Weights of a small GPT-style language model, trained from scratch on English Wikipedia.
Size: 6 heads of 64 (3 for keys and values), vocabulary 39740, 112M parameters.
Architecture: RMSNorm before each block, no biases in attention or MLP.
MLP neurons of a small language model. Each row is named by its layer, matrix (gate and up: input weights; down: output weights) and neuron, and shows model dimensions 16-79. Each number is 200 + 20 x the weight over its row's rms, rounded and kept within 0 to 999. A neuron's up and down rows have the sign that makes its largest values positive.
After each neuron's rows, "fires in" lists the words (lower case) most often at its 100 highest values on Wikipedia text that the model never trained on; "fires before" lists the tokens most often just after its 100 highest values on Wikipedia text that the model never trained on.

L16.gate1290,197,186,183,193,151,226,165,249,191,232,207,170,214,202,203,183,198,164,172,195,205,217,186,187,196,202,205,181,232,233,211,223,200,181,188,207,211,204,191,185,187,206,207,202,206,178,224,173,209,188,211,193,219,211,171,217,191,180,176,214,145,226,200,181
L16.up1290,217,208,183,182,162,193,175,227,223,230,190,210,202,193,212,178,216,202,205,168,192,177,185,194,217,223,201,178,200,198,247,188,207,240,209,192,254,169,194,207,207,203,207,227,201,268,211,212,236,200,204,204,223,184,187,221,185,206,187,189,202,247,197,215
L16.down1290,194,197,219,209,199,220,210,195,205,184,207,183,201,192,207,195,203,217,187,212,202,226,161,213,201,222,159,211,241,199,210,195,218,213,204,182,206,195,192,192,199,172,167,198,178,201,198,198,198,207,189,151,217,197,206,218,167,220,182,205,209,221,214,194
fires in: "1", "2", "3", "4", "0", "5"
fires before: "–", " – ", "-"

L8.gate343,184,191,200,212,188,188,214,188,185,202,212,189,165,177,211,191,190,206,185,182,223,204,202,186,229,190,143,195,203,191,180,218,197,189,211,202,220,193,204,178,199,210,193,175,197,210,175,168,196,187,213,206,199,190,180,208,178,198,208,177,242,200,172,224
L8.up343,205,215,202,197,221,233,252,193,206,188,234,196,180,185,220,209,203,204,212,201,219,169,214,184,225,188,183,221,212,197,213,216,199,178,237,198,190,197,199,212,234,216,202,190,183,226,201,174,235,218,192,206,227,207,188,208,190,212,185,181,203,192,198,218
L8.down343,203,222,193,195,186,179,177,192,204,235,204,197,172,186,218,232,215,181,217,200,234,194,203,184,214,193,199,208,161,205,198,203,200,234,213,199,192,171,174,195,228,198,229,170,220,188,192,183,187,224,176,222,216,187,196,174,182,206,175,199,212,181,198,218
fires in: "in"
fires before: "1", "2"

L16.gate645,228,210,187,196,221,184,224,215,209,204,193,198,217,215,214,182,189,217,196,157,203,201,180,177,212,228,207,189,205,206,198,169,211,213,227,230,255,187,187,166,213,228,188,191,239,200,190,174,210,179,212,217,202,211,199,194,238,169,191,209,179,215,213,183
L16.up645,195,177,193,202,189,178,205,209,180,195,193,219,203,197,225,206,173,175,229,172,193,191,198,185,226,224,191,185,136,222,217,168,191,229,194,213,204,172,196,215,179,200,167,212,188,207,211,204,169,206,200,223,240,205,166,199,208,196,243,192,162,208,184,175
L16.down645,193,201,189,204,202,218,162,221,205,199,206,179,205,175,212,234,174,208,212,222,210,197,194,218,179,179,151,194,160,183,216,175,206,205,182,239,243,214,208,180,201,215,218,199,200,239,192,203,186,176,184,204,183,201,212,208,195,191,200,234,203,185,194,179
fires in: "1", "0", "2", "3", "4"
fires before: "–"

L8.gate994,186,190,206,182,217,192,216,200,231,192,175,177,193,184,228,208,195,158,198,194,187,205,173,183,150,184,186,200,164,221,211,196,199,175,215,174,214,195,199,205,166,190,205,198,219,175,197,212,210,199,170,237,184,160,201,223,198,182,210,192,232,217,208,189
L8.up994,196,161,180,215,212,219,203,207,229,202,196,174,210,202,207,195,180,179,213,185,236,169,163,165,197,193,188,200,202,205,208,161,187,200,174,189,189,213,207,189,194,229,194,221,199,204,201,187,217,205,200,209,181,212,217,214,185,210,197,157,209,225,189,217
L8.down994,150,201,191,222,204,214,222,220,171,207,188,168,211,194,204,186,197,146,183,189,210,202,192,194,195,160,201,198,162,194,177,208,168,201,192,194,184,181,198,179,180,215,228,197,183,208,209,197,198,198,177,198,235,229,205,190,184,165,206,217,195,209,165,204
fires in: "1", "0", "3", "2"
fires before: ".", "–", ","

L8.gate705,207,177,222,192,167,218,172,197,187,177,162,212,206,199,183,230,181,205,208,219,209,191,188,236,191,226,209,218,166,195,171,238,256,185,206,191,212,248,182,193,189,203,224,204,191,168,157,232,200,219,196,216,190,226,237,220,210,200,162,169,199,218,165,203
L8.up705,193,158,194,197,172,217,193,207,197,202,246,174,149,166,201,159,182,207,190,207,199,175,213,227,241,217,201,217,204,184,219,175,188,219,186,223,210,192,204,227,216,225,201,178,200,226,228,211,242,183,219,181,195,187,205,188,170,224,195,173,255,185,186,217
L8.down705,200,171,189,212,196,205,163,184,255,182,178,216,217,208,209,191,212,192,211,191,185,202,202,205,193,222,166,233,223,211,179,198,180,191,171,259,209,206,207,214,197,202,173,193,213,187,203,211,185,227,205,222,196,192,208,172,226,198,209,177,213,200,212,153
fires in: "2", "3", "1"
fires before: " | ", "; ", " (", " |", "°N "

L8.gate2025,167,203,173,210,213,177,191,242,221,207,192,178,162,181,240,179,212,189,211,215,203,208,243,205,198,205,205,190,174,195,188,218,211,204,193,217,219,203,200,201,197,222,210,176,233,228,213,222,214,161,180,186,201,199,197,223,177,200,184,191,207,204,159,206
L8.up2025,212,194,168,199,211,158,246,215,206,178,212,175,218,205,192,179,177,241,244,197,183,221,206,161,185,202,203,199,177,200,212,190,227,220,165,189,184,232,180,171,198,226,228,194,226,162,235,190,199,157,194,215,177,210,227,184,224,213,184,181,194,205,211,212
L8.down2025,208,188,181,188,195,210,210,194,230,192,176,213,228,177,191,197,189,196,242,183,223,226,196,199,193,184,213,181,225,195,240,194,198,255,209,216,186,227,222,184,175,207,205,179,208,160,222,214,218,194,156,177,193,218,207,195,221,210,205,183,188,244,206,212
fires in: "0"
fires before: " | ", ".", "–", " |", "+"

L8.gate1170,171,187,243,198,160,150,217,208,210,204,205,199,234,237,188,163,192,158,178,188,200,220,218,228,207,202,199,170,198,198,226,185,202,174,199,186,157,195,200,155,209,187,224,190,192,220,210,173,218,200,211,180,236,163,176,217,189,212,204,193,207,177,239,217
L8.up1170,176,178,202,197,195,203,218,174,215,196,223,222,198,171,150,178,198,219,220,178,195,186,194,198,168,202,186,223,202,199,224,234,181,204,210,206,186,216,158,173,215,199,234,205,187,193,193,202,206,204,178,195,186,156,210,183,179,191,199,204,184,200,196,209
L8.down1170,191,210,224,158,167,220,230,182,205,207,199,190,184,188,199,151,216,189,207,191,218,237,182,172,208,211,174,194,192,215,201,188,170,226,221,193,159,222,189,199,169,198,192,238,207,194,185,180,203,213,168,231,194,180,185,176,210,175,173,209,196,205,204,170
fires in: "january", "december", "november", "may", "october", "june"
fires before: "1", "2"

L8.gate1744,213,217,207,183,181,204,199,189,206,177,179,184,194,134,213,222,181,189,209,180,199,174,200,201,197,166,184,204,219,204,217,183,235,191,211,241,217,227,154,214,221,198,203,187,171,221,203,213,247,213,149,163,213,183,182,213,203,195,183,172,191,200,199,187
L8.up1744,179,202,210,181,200,196,183,216,227,171,213,192,224,208,186,166,211,179,191,211,152,220,204,208,208,237,231,200,200,245,192,172,195,192,234,225,209,201,225,220,164,207,221,232,209,167,185,202,195,184,190,227,224,191,195,211,192,197,214,176,215,231,192,197
L8.down1744,209,195,163,186,192,203,199,222,215,204,194,178,182,201,178,260,188,159,231,184,218,202,210,196,222,188,190,214,202,199,176,197,188,200,184,207,163,187,181,194,218,179,190,204,198,205,218,228,232,240,171,207,169,186,178,197,219,184,210,189,187,179,218,177
fires in: "1", "2", "4", "3"
fires before: ",", ".", " | ", " ("